config.toml
num_hidden_layers = 13
hidden_size = 192
num_attention_heads = 6
num_key_value_heads = 2
head_dim = 32
intermediate_size = 512
vocab_size = 2048
hidden_act = "swiglu"
norm = "rmsnorm"
norm_place = "pre"
norm_eps = 1e-06
positions = "rope"
rope_theta = 7000.0
rope_fraction = 0.5
qk_norm = false
attn_scale = 0.177
bias = "qkv"
tie_word_embeddings = true
parallel_block = false
init = "uniform"
init_std_qkv = 0.0412
init_std_o = 0.00808
init_std_up = 0.0412
init_std_down = 0.00495
optimizer = "muon_variant"
learning_rate = 0.00568
lr_mult_qkv = 0.5
lr_head = 0.00774
max_grad_norm = 0.5
warmup_steps = 200
schedule = "wsd"
decay_fraction = 0.923
decay_shape = "linear"
final_lr_fraction = 0.02
batch_tokens = 16384
max_seq_len = 512
doc_mask = true
train_tokens = 149000000
max_steps = 9095
dataset = "wikipedia_en"
MLP neurons of a small language model. Each row is named by its layer, matrix (gate and up: input weights) and neuron, and shows model dimensions 48-175. Each number is 50 + 10 x the weight over its row's rms, rounded and kept within 0 to 99. A neuron's up and down rows have the sign that makes its largest values positive.
After each neuron's rows, "fires on" lists the tokens most often at its 100 highest values on Wikipedia text that the model never trained on.

L3.gate288:37 64 56 47 25 68 49 49 46 55 56 67 51 39 51 43 60 56 43 38 55 50 42 53 34 30 57 46 50 50 40 50 56 59 41 45 55 25 55 58 56 48 48 59 63 69 48 43 47 44 39 43 49 46 46 57 63 51 64 61 47 57 52 51 68 33 37 32 38 64 42 61 45 57 53 32 43 47 53 62 48 36 53 45 50 37 67 43 48 50 44 69 46 49 37 49 34 62 53 47 36 52 60 55 61 42 54 55 36 51 48 53 43 42 55 46 65 56 29 46 46 45 37 37 52 54 57 45
L3.up288:32 45 48 39 51 54 55 53 57 54 51 39 65 46 49 34 53 62 50 48 52 42 49 43 48 48 46 42 63 54 57 45 53 49 69 45 56 52 76 61 45 39 51 44 65 51 54 38 36 31 41 31 64 59 51 59 53 61 61 65 33 47 61 48 37 72 41 54 54 62 50 56 64 56 47 47 64 46 30 57 40 28 42 30 41 35 49 49 57 67 46 60 22 45 37 50 45 62 59 39 48 39 62 60 47 41 53 61 40 63 60 41 65 51 43 44 54 42 39 42 51 56 60 53 57 51 67 45
fires on: "el", "an", "ern", "is", "id"

L6.gate150:39 48 47 39 54 45 57 52 44 40 59 75 60 44 44 41 45 40 56 29 54 62 48 82 49 48 42 53 50 39 59 60 58 53 60 40 56 38 44 45 44 47 53 50 64 47 57 27 56 44 39 44 51 48 45 39 38 63 52 48 49 34 50 56 43 49 44 35 46 35 63 46 33 26 48 45 26 48 39 55 54 46 49 35 51 39 47 56 64 61 58 67 41 59 38 48 56 41 42 40 50 49 62 59 42 57 63 44 60 57 53 67 47 40 47 36 46 56 35 61 36 44 50 74 56 50 45 43
L6.up150:48 43 45 50 51 39 36 33 43 48 54 54 32 63 54 40 28 40 54 34 52 62 41 66 42 71 32 54 41 57 57 54 45 35 66 52 47 54 30 47 40 36 48 51 65 32 32 49 58 49 53 47 42 47 33 58 42 49 60 25 49 51 52 36 38 49 65 54 53 51 30 67 44 44 51 48 24 44 76 37 52 43 62 47 56 55 62 38 63 55 61 56 60 49 58 58 62 62 23 37 51 60 56 54 60 46 64 43 53 59 54 52 49 52 59 61 47 58 47 58 39 49 60 65 46 62 44 38
fires on: "u", "ri", "o", "ce", "ang", "ot"

L6.gate266:67 51 58 41 49 50 47 51 57 62 62 37 49 45 43 68 46 45 47 39 48 53 18 58 36 54 63 54 43 44 42 48 42 51 46 33 45 54 53 67 27 43 58 35 52 33 52 66 49 52 45 57 49 59 39 52 53 49 55 43 74 55 52 65 56 56 48 61 59 39 31 45 43 51 44 62 36 57 42 38 54 41 42 54 49 51 27 60 43 53 42 60 66 42 38 63 50 68 42 37 49 55 63 53 47 51 46 51 49 43 54 41 47 47 62 60 40 61 49 74 47 52 70 58 65 50 49 60
L6.up266:38 63 54 43 55 45 25 57 53 43 42 64 47 51 57 47 41 29 54 46 34 45 46 51 47 46 46 55 54 51 60 62 55 49 53 52 51 58 33 44 37 36 37 42 39 51 57 46 34 50 42 44 24 38 39 43 60 48 55 55 55 44 53 50 54 50 59 70 56 71 37 47 43 37 68 57 50 56 59 56 28 47 50 56 43 75 43 70 72 52 67 60 61 66 42 42 48 37 39 48 56 48 51 48 39 46 60 58 64 41 55 48 49 32 45 52 56 61 36 55 66 44 50 57 58 28 54 51
fires on: ":", "1", "2", "en", "3", "er"

L10.gate383:44 56 48 57 56 55 33 37 50 44 43 38 58 61 48 47 30 67 50 51 44 61 51 61 28 39 49 70 58 46 49 68 46 52 49 42 38 55 51 57 51 59 57 45 58 54 60 41 35 63 63 60 55 54 37 47 31 40 33 34 62 47 39 36 42 47 47 46 54 57 45 44 54 52 43 34 51 62 61 61 50 45 54 46 62 59 34 44 47 63 35 68 48 36 41 48 51 75 43 48 47 56 54 47 40 63 60 51 64 52 45 41 67 52 37 61 26 62 36 49 48 34 72 54 44 44 44 24
L10.up383:75 41 50 54 51 53 60 41 56 52 35 47 49 43 36 64 50 56 39 57 50 35 46 49 43 29 56 71 49 46 39 48 64 41 55 54 55 38 57 47 61 39 71 57 42 56 43 46 60 51 51 58 40 43 54 49 45 34 44 51 56 39 33 37 42 64 44 45 48 38 61 46 49 61 38 37 51 38 34 77 50 56 44 50 64 48 67 54 51 55 38 53 46 64 58 55 50 38 58 45 60 44 55 60 59 59 52 54 64 33 44 43 58 68 45 48 67 47 39 41 63 36 45 67 63 41 34 54
fires on: " in", " r", "ro"

L4.gate490:44 62 42 51 62 31 73 50 65 52 46 47 66 54 48 52 49 54 47 43 45 48 38 43 54 52 52 70 30 78 66 75 61 45 65 70 33 44 47 51 46 52 56 64 56 52 77 60 50 56 46 56 38 68 62 37 42 51 41 42 48 47 46 48 65 52 44 41 61 52 53 44 31 61 63 38 36 68 71 47 39 49 52 45 32 42 63 49 60 55 38 51 43 50 51 34 58 49 62 60 39 58 48 58 28 60 55 45 71 57 54 47 57 43 47 48 58 50 47 43 54 49 51 37 55 64 48 58
L4.up490:53 59 44 50 68 42 72 49 67 49 69 30 73 43 50 46 48 53 43 35 55 56 43 37 31 43 55 33 53 59 53 60 53 44 58 39 46 49 59 48 49 40 52 56 43 43 55 53 45 42 44 29 41 66 63 43 55 66 51 59 57 43 43 66 61 61 48 48 58 37 44 39 43 46 55 35 47 47 53 46 48 44 43 56 61 53 36 51 35 57 65 69 57 48 57 45 36 53 62 58 40 65 56 44 44 57 59 48 58 45 63 49 45 52 57 48 56 56 44 43 54 64 60 35 49 46 40 62
fires on: " ", " 0", " 4", "4"

L4.gate365:63 50 48 59 44 43 65 61 53 43 52 53 39 50 39 46 54 36 67 37 44 69 67 42 25 68 58 39 60 61 50 63 58 39 62 50 55 39 43 49 45 45 47 59 46 54 23 52 47 55 45 36 42 32 70 41 60 54 44 46 52 52 58 35 59 35 56 59 50 60 59 54 42 63 26 45 50 43 68 45 43 40 60 38 53 57 52 57 55 55 59 51 59 41 53 41 37 50 47 52 29 62 31 43 64 40 45 45 75 71 42 52 56 41 51 55 32 64 51 47 62 62 51 41 39 56 34 51
L4.up365:45 45 57 36 53 47 62 60 48 66 65 44 48 56 42 33 60 51 66 33 42 47 61 38 48 65 55 32 49 45 59 62 66 43 58 41 43 48 36 57 52 32 65 49 38 44 27 55 32 40 54 28 54 37 37 40 60 66 53 65 57 47 46 33 46 45 61 42 52 54 39 40 62 48 40 55 55 52 41 60 48 68 65 53 52 59 49 58 35 57 65 53 58 50 46 55 58 41 71 52 59 38 43 42 57 31 45 62 53 57 43 44 57 40 57 33 32 51 34 39 37 61 54 41 45 45 60 51
fires on: "if", "ass", "ast", "ip", "rop", " Democrat"

L6.gate139:59 43 48 33 51 45 52 50 46 53 26 48 63 36 52 46 34 51 36 45 28 38 53 54 58 72 59 52 74 50 49 67 56 47 37 62 45 45 46 47 64 55 48 51 52 50 50 56 55 48 41 34 35 62 45 50 68 45 49 71 48 58 45 54 62 75 54 26 57 45 46 49 46 53 52 51 47 43 50 52 51 49 37 34 53 66 51 62 47 62 63 42 19 40 61 52 62 33 58 42 54 44 47 36 52 59 45 45 61 59 38 51 52 49 48 52 50 28 54 59 47 38 47 62 52 52 63 45
L6.up139:53 38 52 57 41 33 48 37 47 53 29 37 52 36 47 45 68 40 44 50 48 37 48 57 51 62 59 56 37 56 30 64 58 51 39 61 48 38 51 43 39 35 46 43 55 46 49 55 57 68 47 47 57 50 39 56 66 57 52 48 42 55 44 66 49 64 40 43 40 41 36 64 47 56 70 60 40 39 64 49 32 32 47 63 65 38 42 43 50 43 53 53 30 48 41 57 60 58 47 51 57 40 65 46 36 36 32 49 39 31 51 58 51 38 40 40 39 36 65 61 51 35 40 40 41 42 54 51
fires on: "-", "est", " and", "ent", "and"

L6.gate218:54 53 58 45 57 66 64 28 44 72 58 45 38 56 47 58 58 42 48 41 44 45 37 56 54 53 63 66 62 49 50 45 51 49 44 52 57 56 59 67 45 45 54 46 47 43 51 38 38 53 45 44 48 45 60 51 38 36 58 56 68 52 68 50 67 31 54 58 62 52 42 66 49 56 32 46 56 74 59 61 58 36 18 45 54 60 61 52 66 51 56 58 62 44 51 59 52 62 44 76 60 51 66 49 35 67 51 46 50 47 51 47 57 46 63 41 44 55 66 44 35 45 43 35 67 55 48 54
L6.up218:68 60 58 37 44 50 37 58 54 62 38 45 53 65 53 47 37 39 50 35 40 43 52 66 40 58 55 44 59 52 57 47 68 45 45 64 60 33 48 69 48 46 42 41 46 50 54 54 47 53 59 62 64 58 52 38 61 50 57 53 51 52 42 52 52 56 53 45 48 65 49 51 52 69 66 55 39 46 56 59 35 45 65 46 34 54 51 44 56 55 40 28 44 65 39 49 64 48 53 56 50 51 27 52 35 35 55 37 25 58 69 53 45 47 43 44 41 66 36 32 44 37 53 38 43 56 51 53
fires on: "en", "er", " long", " football", " England", "I"

L6.gate356:55 39 54 56 49 43 43 58 55 35 53 46 48 25 40 62 62 41 30 50 60 51 47 58 54 71 66 68 37 64 51 59 44 57 42 35 59 53 55 33 49 51 62 54 62 68 50 60 47 45 73 66 59 63 46 59 30 39 35 59 45 49 60 52 51 56 35 41 58 44 39 49 43 61 48 48 51 71 59 38 42 50 48 51 45 42 40 51 42 45 47 48 52 54 15 53 48 28 50 38 44 50 32 60 62 39 44 49 44 50 45 49 49 58 57 70 47 38 42 43 50 41 59 50 39 42 34 58
L6.up356:45 57 32 63 52 53 55 33 55 51 37 50 55 46 59 37 35 53 37 37 53 50 36 64 51 41 47 62 47 72 56 35 54 58 58 34 63 50 46 54 43 58 62 52 53 45 49 36 55 40 59 42 42 61 61 61 32 40 45 47 65 53 47 57 49 54 71 49 54 43 48 54 53 54 53 67 49 70 57 46 37 88 46 35 50 41 36 30 49 56 38 55 42 46 51 46 58 53 66 41 52 35 38 42 60 53 34 63 43 65 58 54 53 52 66 43 43 38 44 39 65 66 41 47 60 47 42 50
fires on: " |", "\n", "==", "==="

L6.gate490:47 46 68 30 42 32 40 61 50 52 45 64 45 58 45 70 53 50 46 51 44 47 61 48 32 49 64 44 57 53 48 59 33 45 29 41 44 57 34 61 58 36 48 59 46 48 50 67 58 52 58 45 48 39 44 61 43 38 47 52 71 55 50 41 47 43 35 54 62 49 36 50 41 57 70 60 49 53 58 50 65 48 41 52 55 45 42 41 43 60 64 41 31 58 45 54 42 47 40 30 51 64 61 38 54 40 35 35 52 51 66 25 58 53 64 63 44 54 61 40 53 44 52 54 41 35 38 52
L6.up490:51 53 51 52 38 34 68 46 58 29 43 52 48 49 43 28 53 60 50 62 41 46 51 43 47 46 64 34 45 62 41 33 54 43 48 56 59 46 57 44 49 42 61 52 53 37 41 67 45 45 55 43 67 42 49 33 49 42 32 54 42 52 38 49 45 57 52 58 50 40 45 42 64 52 35 66 50 43 68 57 27 47 56 39 57 44 43 55 65 52 47 38 49 54 47 62 30 53 46 70 54 64 30 46 83 46 37 48 39 38 57 33 41 24 31 48 48 54 59 45 37 42 44 50 38 51 51 52
fires on: "e", "m"

L10.gate187:37 56 42 57 52 36 50 64 43 49 59 31 52 52 51 48 64 36 68 40 51 46 37 37 34 40 58 53 36 45 60 42 53 40 35 38 70 50 50 68 39 50 58 53 48 47 32 45 39 47 43 55 43 45 52 47 54 56 60 64 44 64 57 45 46 52 47 37 50 47 59 47 56 30 45 59 73 60 58 47 43 61 48 37 46 49 51 57 56 68 46 50 49 47 54 66 77 48 42 53 53 48 48 41 57 47 47 38 51 62 60 56 39 41 68 41 64 58 55 41 56 49 45 43 58 64 39 50
L10.up187:49 54 59 58 64 35 43 40 52 56 61 55 40 57 48 52 57 38 48 62 58 39 29 41 44 39 40 51 61 53 60 65 50 52 55 59 40 45 72 51 42 34 59 58 53 53 44 41 54 39 51 58 51 58 41 66 48 43 54 62 42 43 61 55 50 50 50 76 64 43 49 34 50 47 51 50 41 70 46 51 53 48 40 63 60 55 27 37 56 50 47 49 44 52 45 58 45 66 58 49 78 29 50 40 43 64 41 38 53 46 53 57 40 68 61 34 53 60 63 38 33 65 52 57 51 55 48 46
fires on: "ra", " a", "le", "u", " re", " ev"

L7.gate18:71 60 43 42 56 51 52 45 55 49 71 46 42 62 55 31 62 59 47 44 58 47 53 54 40 37 61 62 47 64 73 79 68 58 32 37 50 61 50 43 40 50 55 56 47 43 55 43 54 65 45 47 26 51 49 63 26 47 70 54 41 43 46 47 54 51 40 35 48 58 62 56 63 50 31 45 35 64 55 53 63 54 59 44 51 57 59 47 53 60 41 45 51 23 59 49 39 44 45 53 45 49 65 49 53 53 60 49 39 56 62 34 37 64 57 36 43 36 53 54 50 49 51 58 56 47 48 43
L7.up18:68 50 51 33 53 54 47 37 56 71 68 49 62 64 47 35 45 38 57 60 41 70 51 62 53 57 50 63 51 46 45 40 51 45 52 56 66 38 53 32 29 51 56 53 42 47 56 50 52 66 42 57 45 52 54 55 38 41 62 40 48 60 51 51 33 65 57 40 48 30 62 49 40 71 41 41 31 47 40 61 42 49 38 56 55 47 54 49 28 46 28 53 32 59 37 37 36 36 35 48 60 49 53 37 40 47 62 71 51 50 51 48 52 54 66 39 60 57 49 46 53 57 36 65 46 49 53 54
fires on: "ro", "res", "ourn", "ert"

L6.gate291:12 43 68 56 35 66 51 68 49 47 41 49 42 44 53 43 61 36 53 46 49 35 47 57 51 53 39 52 47 39 40 36 41 53 56 46 44 40 47 51 53 62 64 68 58 45 47 35 30 53 65 46 53 45 69 55 54 56 36 47 57 54 44 48 56 57 57 63 64 45 49 49 46 51 30 56 60 40 51 56 57 56 34 43 50 67 57 58 44 32 56 38 45 47 47 32 60 51 47 47 63 32 48 48 53 42 47 51 50 59 40 61 42 48 49 41 50 30 60 50 57 47 39 62 48 44 31 60
L6.up291:84 59 50 42 47 40 52 45 57 59 50 42 65 66 60 46 38 37 44 46 55 54 55 53 51 59 53 53 59 51 42 57 63 40 32 65 40 35 33 58 46 65 35 39 41 53 73 50 42 52 83 43 31 58 30 57 56 69 48 41 64 65 46 55 49 64 58 61 48 68 58 50 67 36 50 59 62 41 46 47 46 63 49 50 51 43 46 73 48 43 54 47 42 58 59 65 38 44 49 46 45 52 55 38 54 61 52 46 53 53 56 42 52 49 52 34 64 52 44 61 48 49 53 27 59 50 33 49
fires on: " Ar", " ar", " com", " dis", " law"

L8.gate469:48 62 46 38 68 65 37 54 40 53 34 35 40 34 58 53 27 47 36 41 52 53 55 52 33 54 45 54 39 47 57 52 57 38 47 50 56 63 59 71 62 66 33 46 62 52 59 42 45 61 39 66 47 49 69 48 50 59 55 38 44 45 42 53 48 53 58 45 36 35 54 52 54 54 36 55 48 66 56 63 44 45 49 64 56 57 55 40 65 60 52 63 47 54 51 33 58 49 43 36 59 35 40 51 35 51 58 45 55 36 48 36 46 34 48 57 47 40 42 31 52 37 80 45 47 64 39 73
L8.up469:52 54 33 41 56 51 45 59 49 34 57 53 47 57 36 42 44 63 36 61 30 50 51 41 49 54 49 22 35 60 45 28 41 49 39 44 43 32 49 44 36 65 51 33 59 49 57 52 43 41 57 42 57 60 45 31 18 61 36 35 52 34 44 57 60 61 58 66 52 57 34 61 65 54 51 43 42 53 68 49 43 46 52 62 48 50 59 41 48 55 47 49 45 53 54 54 40 44 29 44 52 61 57 63 40 28 48 67 31 49 54 42 60 61 54 53 48 58 64 48 57 70 36 40 69 63 47 50
fires on: "n", " |", "c", "k", ";", " S"

L6.gate334:43 56 53 37 52 49 48 52 64 66 52 45 47 60 47 36 43 46 57 47 39 48 49 59 44 27 55 46 65 65 49 48 46 47 53 56 43 51 70 56 44 56 29 41 57 64 32 30 46 43 49 48 55 49 37 55 65 48 44 36 49 46 51 42 56 57 50 48 41 46 63 59 58 46 52 61 34 45 37 54 25 46 59 62 61 35 56 38 53 52 55 51 45 44 32 40 33 56 53 68 44 59 50 33 63 45 62 47 59 46 65 57 63 44 31 39 53 47 44 46 39 56 31 40 49 61 57 43
L6.up334:67 46 65 50 54 65 35 48 50 52 45 23 32 43 49 57 59 52 52 60 38 53 19 55 32 52 29 57 61 49 47 38 36 53 43 58 43 46 50 68 39 32 39 45 58 44 55 42 53 42 41 67 60 62 53 57 27 33 60 79 58 61 51 34 55 69 56 45 58 55 51 51 54 53 66 48 46 44 45 46 36 43 61 39 46 32 47 64 23 37 60 53 55 49 56 71 55 52 57 60 46 47 55 58 54 53 63 54 48 47 45 50 41 67 43 62 60 63 36 50 64 49 42 46 64 47 54 63
fires on: "ad", "is", "an", "es", "on", "d"

L8.gate425:53 60 47 53 39 43 54 38 62 50 37 48 51 51 47 46 54 56 36 58 59 45 50 57 32 44 55 49 45 64 47 51 75 50 50 69 39 49 54 49 64 53 59 41 42 50 63 47 67 51 44 48 47 42 55 47 51 37 57 55 59 52 50 43 54 48 42 42 51 36 49 41 48 46 54 44 59 35 42 51 42 48 50 45 62 56 51 12 49 58 49 59 35 56 47 49 66 75 70 46 54 43 66 53 40 60 44 71 60 62 47 42 51 50 56 46 54 49 50 42 54 62 45 36 55 38 53 55
L8.up425:45 55 73 50 64 43 62 46 51 69 40 50 53 44 62 44 70 51 40 44 61 32 57 57 57 64 56 46 38 53 36 62 60 44 62 50 55 37 65 29 56 37 52 61 32 57 57 45 61 49 58 46 38 40 44 50 49 52 68 74 38 58 69 43 48 48 26 42 44 54 46 63 69 44 34 54 37 43 37 49 39 46 49 54 41 47 50 39 42 46 49 46 44 52 46 54 48 42 51 71 35 35 52 54 52 63 45 52 30 60 55 50 56 47 43 61 54 49 42 48 68 31 34 61 33 37 56 44
fires on: "–", "ag", "us", "as", " and", "-"

L6.gate290:61 31 41 45 45 57 68 53 59 54 49 52 47 63 47 53 56 53 38 40 48 50 55 56 36 36 60 49 53 56 57 67 49 55 57 61 47 51 28 50 56 68 52 59 52 53 47 48 50 57 50 43 45 61 51 42 56 68 72 47 67 55 46 36 54 58 55 67 45 55 38 61 58 52 54 42 49 52 48 51 64 51 64 46 50 65 58 56 59 56 32 54 41 35 55 52 49 51 57 42 56 29 47 53 43 52 79 41 60 52 36 50 60 34 37 48 42 51 53 51 48 34 32 22 52 41 34 49
L6.up290:46 59 41 49 58 39 55 57 39 55 61 58 52 45 46 48 37 59 49 37 52 56 53 52 40 39 43 57 45 62 51 52 55 52 54 41 55 55 47 47 37 64 59 40 49 51 34 63 48 57 54 43 48 62 54 36 34 64 68 67 51 52 42 41 55 64 33 56 59 54 51 48 34 53 49 15 43 41 41 53 41 56 53 47 53 51 30 38 42 57 54 44 48 26 50 45 62 40 48 68 42 32 62 53 59 48 49 37 39 33 37 25 51 60 41 56 38 54 47 72 50 53 41 59 42 44 44 63
fires on: "0", " 0", "200", "ass", " ", "l"

L10.gate15:58 38 48 53 59 38 69 48 49 58 47 29 44 46 36 72 37 43 26 43 48 46 50 51 51 46 54 55 43 60 76 44 42 39 59 37 47 45 39 49 51 43 64 54 30 47 60 54 40 54 60 47 59 53 48 39 46 40 58 42 78 39 47 59 61 50 49 59 46 50 53 34 48 41 67 40 51 68 64 67 49 45 48 63 57 49 51 29 59 53 42 84 59 59 48 48 49 48 47 61 44 47 42 42 40 62 48 53 56 56 48 44 65 45 64 56 70 36 63 54 59 54 64 39 52 38 54 53
L10.up15:41 41 58 57 37 31 52 51 60 46 45 29 65 35 36 60 47 51 43 55 50 53 35 62 42 48 29 48 51 64 67 48 56 42 45 76 49 36 46 51 57 62 41 52 35 45 55 45 42 28 36 52 40 63 48 48 53 30 56 48 51 33 65 53 39 53 46 58 43 57 56 46 47 54 61 48 49 64 58 38 56 55 50 46 46 38 59 56 36 49 45 60 54 48 54 48 43 51 57 61 33 33 50 48 59 44 45 58 46 32 40 35 44 46 65 38 45 52 54 33 58 58 32 35 48 59 48 77
fires on: " 0", "|", "0", " 4", " 2"

L6.gate477:64 43 57 58 40 50 68 59 49 48 66 49 48 51 46 43 55 69 33 55 52 42 67 65 38 59 33 57 46 56 56 39 47 39 60 61 46 48 49 58 43 52 42 40 61 62 63 56 46 50 55 51 59 55 44 56 53 39 60 49 67 62 57 37 66 42 42 47 42 62 55 44 39 63 53 62 55 37 52 45 53 30 69 42 66 46 56 46 56 58 29 39 34 58 44 38 40 37 57 38 49 70 48 48 44 48 36 39 68 54 54 57 66 50 52 47 57 63 56 51 46 38 65 65 29 43 54 40
L6.up477:53 46 32 59 65 57 47 48 45 47 65 56 40 57 45 55 31 45 53 34 56 48 58 36 56 32 54 61 44 51 57 50 52 49 49 57 37 49 49 50 51 66 59 32 68 44 61 49 67 59 35 44 43 36 47 37 48 48 66 53 56 58 51 44 51 38 43 47 42 56 52 34 56 53 54 49 55 45 46 48 68 33 59 47 59 50 43 49 68 40 56 51 70 63 66 46 39 38 41 34 44 53 54 63 50 64 61 62 68 68 37 60 55 57 55 55 58 67 39 41 57 55 65 36 51 58 47 49
fires on: "m", " v", "qu", "r", "d", "c"

L7.gate267:58 38 50 43 70 36 55 44 47 55 60 48 39 55 62 50 51 41 44 38 62 27 47 60 52 61 42 45 44 37 62 26 47 38 59 48 42 55 51 58 63 59 39 58 54 52 65 44 42 34 42 42 50 50 26 54 40 54 32 33 48 50 35 50 45 50 43 51 50 44 47 59 51 28 36 62 62 65 39 61 69 38 35 51 46 34 47 43 26 71 60 45 38 52 44 54 66 58 61 38 50 51 50 34 45 52 43 50 74 54 42 55 50 48 59 30 32 51 49 53 58 50 38 36 48 54 53 57
L7.up267:53 47 54 71 67 42 46 60 51 52 60 44 34 47 63 58 67 67 59 59 56 40 64 53 41 39 51 44 38 47 32 60 38 44 59 57 54 59 45 50 54 42 54 52 58 52 61 49 44 51 42 48 69 60 51 52 48 70 59 58 45 46 64 48 59 37 55 37 50 53 59 48 39 48 37 48 57 50 51 59 45 43 81 48 70 54 59 42 39 39 71 47 32 69 40 52 55 55 52 39 30 51 54 42 39 34 44 45 53 48 57 46 62 71 46 45 61 33 64 48 55 47 61 50 49 59 57 30
fires on: "ch", "he", "y", "ae", "op", "k"

L8.gate113:57 44 48 61 75 20 61 40 40 60 67 43 62 62 50 39 37 44 53 51 56 41 53 53 44 41 53 56 53 49 59 40 57 40 58 49 58 52 30 43 34 35 58 35 41 55 58 38 35 47 61 47 50 37 36 41 36 74 34 38 52 50 55 52 49 38 53 63 54 56 40 33 40 50 43 55 56 63 45 57 53 52 46 49 48 51 55 39 48 61 42 54 44 45 63 71 67 53 48 71 36 56 59 40 66 65 58 43 34 25 46 49 52 40 46 41 52 47 45 52 47 32 45 60 41 49 43 55
L8.up113:60 38 61 53 43 19 66 46 38 36 64 32 45 48 72 39 46 51 54 54 67 46 68 57 29 53 54 52 50 46 68 32 50 50 54 52 58 54 38 45 47 28 58 45 39 66 54 47 38 56 48 46 51 62 41 47 45 61 61 45 43 33 38 48 44 53 51 50 50 49 46 57 57 52 56 37 64 56 45 45 49 66 50 39 60 46 47 32 45 39 49 55 46 57 48 44 49 57 67 49 36 53 67 46 51 44 56 58 34 66 49 61 64 70 54 37 45 43 58 59 57 50 35 44 52 59 47 44
fires on: "he", "o", "e", "k", "re"

L10.gate243:45 54 45 72 46 49 46 54 52 48 55 57 70 51 62 59 37 55 35 47 49 46 53 49 59 37 59 52 53 46 41 54 34 62 64 58 55 52 47 51 44 48 35 52 61 71 48 55 53 67 43 43 44 54 64 45 51 46 68 49 51 38 43 65 55 41 33 69 45 46 63 44 61 58 47 29 51 51 50 52 31 58 65 30 53 58 63 44 42 56 25 55 50 31 42 25 55 53 55 42 45 46 63 46 39 55 45 42 55 50 38 40 66 45 40 72 61 52 51 49 65 41 47 70 63 45 48 52
L10.up243:50 40 60 69 57 36 45 43 43 38 40 51 54 38 59 46 40 58 55 68 61 48 41 45 54 51 65 54 47 74 60 41 44 52 55 50 45 49 42 44 70 43 51 57 46 63 62 40 51 61 54 57 43 50 68 46 65 44 48 43 38 56 41 61 37 38 41 49 49 43 44 54 55 69 50 52 70 55 39 44 59 51 39 29 49 53 53 52 68 54 37 38 51 43 68 52 46 54 54 47 61 44 75 42 43 63 51 43 63 41 42 32 83 52 44 51 44 65 41 70 53 53 51 61 45 53 61 58
fires on: " in", " –", ":", " early", " of", "In"

L10.gate336:48 44 46 63 66 72 34 59 56 51 58 57 37 42 49 54 37 43 62 33 57 44 44 56 50 69 47 50 50 51 56 62 43 45 41 62 42 37 54 70 51 59 50 38 70 56 50 59 62 62 56 49 40 61 64 43 70 57 48 38 62 51 53 51 68 43 62 45 47 55 53 42 46 46 41 58 49 38 70 57 30 51 58 39 56 48 47 38 60 49 41 63 42 40 57 58 37 56 71 52 52 47 46 37 50 54 61 57 75 35 48 57 62 60 55 54 55 58 54 65 59 46 45 45 44 64 50 26
L10.up336:60 47 60 54 50 45 63 52 53 49 57 47 34 45 52 78 57 45 63 56 54 57 48 54 43 54 65 68 45 49 55 46 54 49 48 69 49 44 51 47 45 43 55 52 58 66 44 39 42 50 63 48 45 57 45 43 56 47 41 42 65 40 49 51 63 67 40 55 48 43 71 52 52 54 22 64 48 59 50 38 41 48 38 42 44 65 62 53 58 69 28 53 58 35 39 52 51 44 43 64 48 57 40 50 45 51 61 59 69 51 39 54 42 70 39 42 37 67 37 39 62 52 51 52 60 47 41 66
fires on: " h", "h", " H", " R", " r"

L6.gate40:74 25 43 53 49 42 51 29 35 56 39 46 54 36 59 49 50 51 55 54 39 61 48 52 48 52 54 63 57 61 53 68 45 33 62 43 66 52 32 46 49 48 31 58 47 62 42 47 46 42 32 52 60 42 58 41 48 30 69 55 58 31 72 53 56 42 34 46 35 37 44 46 58 57 54 59 67 55 55 48 42 49 69 70 52 55 60 48 36 50 60 54 42 48 48 49 58 47 46 26 39 39 54 43 48 38 49 62 47 58 42 46 45 32 65 48 56 54 50 43 35 58 44 49 57 50 38 52
L6.up40:69 56 39 44 51 48 57 60 41 49 61 24 42 44 51 46 31 44 49 37 49 64 56 45 61 53 72 54 31 58 34 44 51 47 39 58 56 34 52 47 56 55 66 57 45 55 30 47 48 46 32 31 43 43 52 38 50 53 49 54 41 38 58 60 50 21 48 54 47 60 42 49 57 57 57 47 61 54 41 44 46 55 60 48 48 64 51 61 46 47 49 37 44 35 46 41 50 54 43 41 55 61 27 43 53 45 33 36 45 48 49 44 62 35 31 41 48 46 40 70 39 60 58 42 52 52 58 53
fires on: "in", "av", " Democrat", "ipp", "ass", "ight"

L4.gate425:28 71 56 33 49 30 64 50 57 51 55 50 62 36 30 50 50 47 51 39 59 71 50 53 45 58 62 42 49 45 45 72 33 45 66 43 55 59 44 50 50 50 52 42 35 44 45 55 52 26 46 64 50 33 54 58 42 56 60 37 54 55 46 58 39 67 46 57 76 60 54 54 37 52 57 63 53 56 56 60 38 69 57 75 65 28 43 50 55 69 55 57 60 61 51 49 49 54 35 51 37 52 38 49 48 59 55 55 22 53 56 59 49 36 63 43 59 57 58 42 29 45 52 58 54 61 38 58
L4.up425:57 48 44 42 52 30 40 38 43 46 43 57 50 46 37 60 53 36 40 63 48 45 56 48 48 37 45 41 55 54 41 52 53 38 53 48 70 69 68 41 61 65 47 34 53 27 46 49 75 39 53 49 55 34 68 41 54 38 44 51 48 40 30 52 44 82 35 55 60 41 45 44 65 43 42 48 45 45 44 40 54 51 53 65 66 54 39 55 51 54 43 59 51 54 62 50 53 51 42 53 42 33 49 75 63 46 44 50 39 51 65 53 54 38 70 50 53 47 58 40 34 56 52 55 65 62 53 60
fires on: "il", "c", "ra", "ent", "e", "g"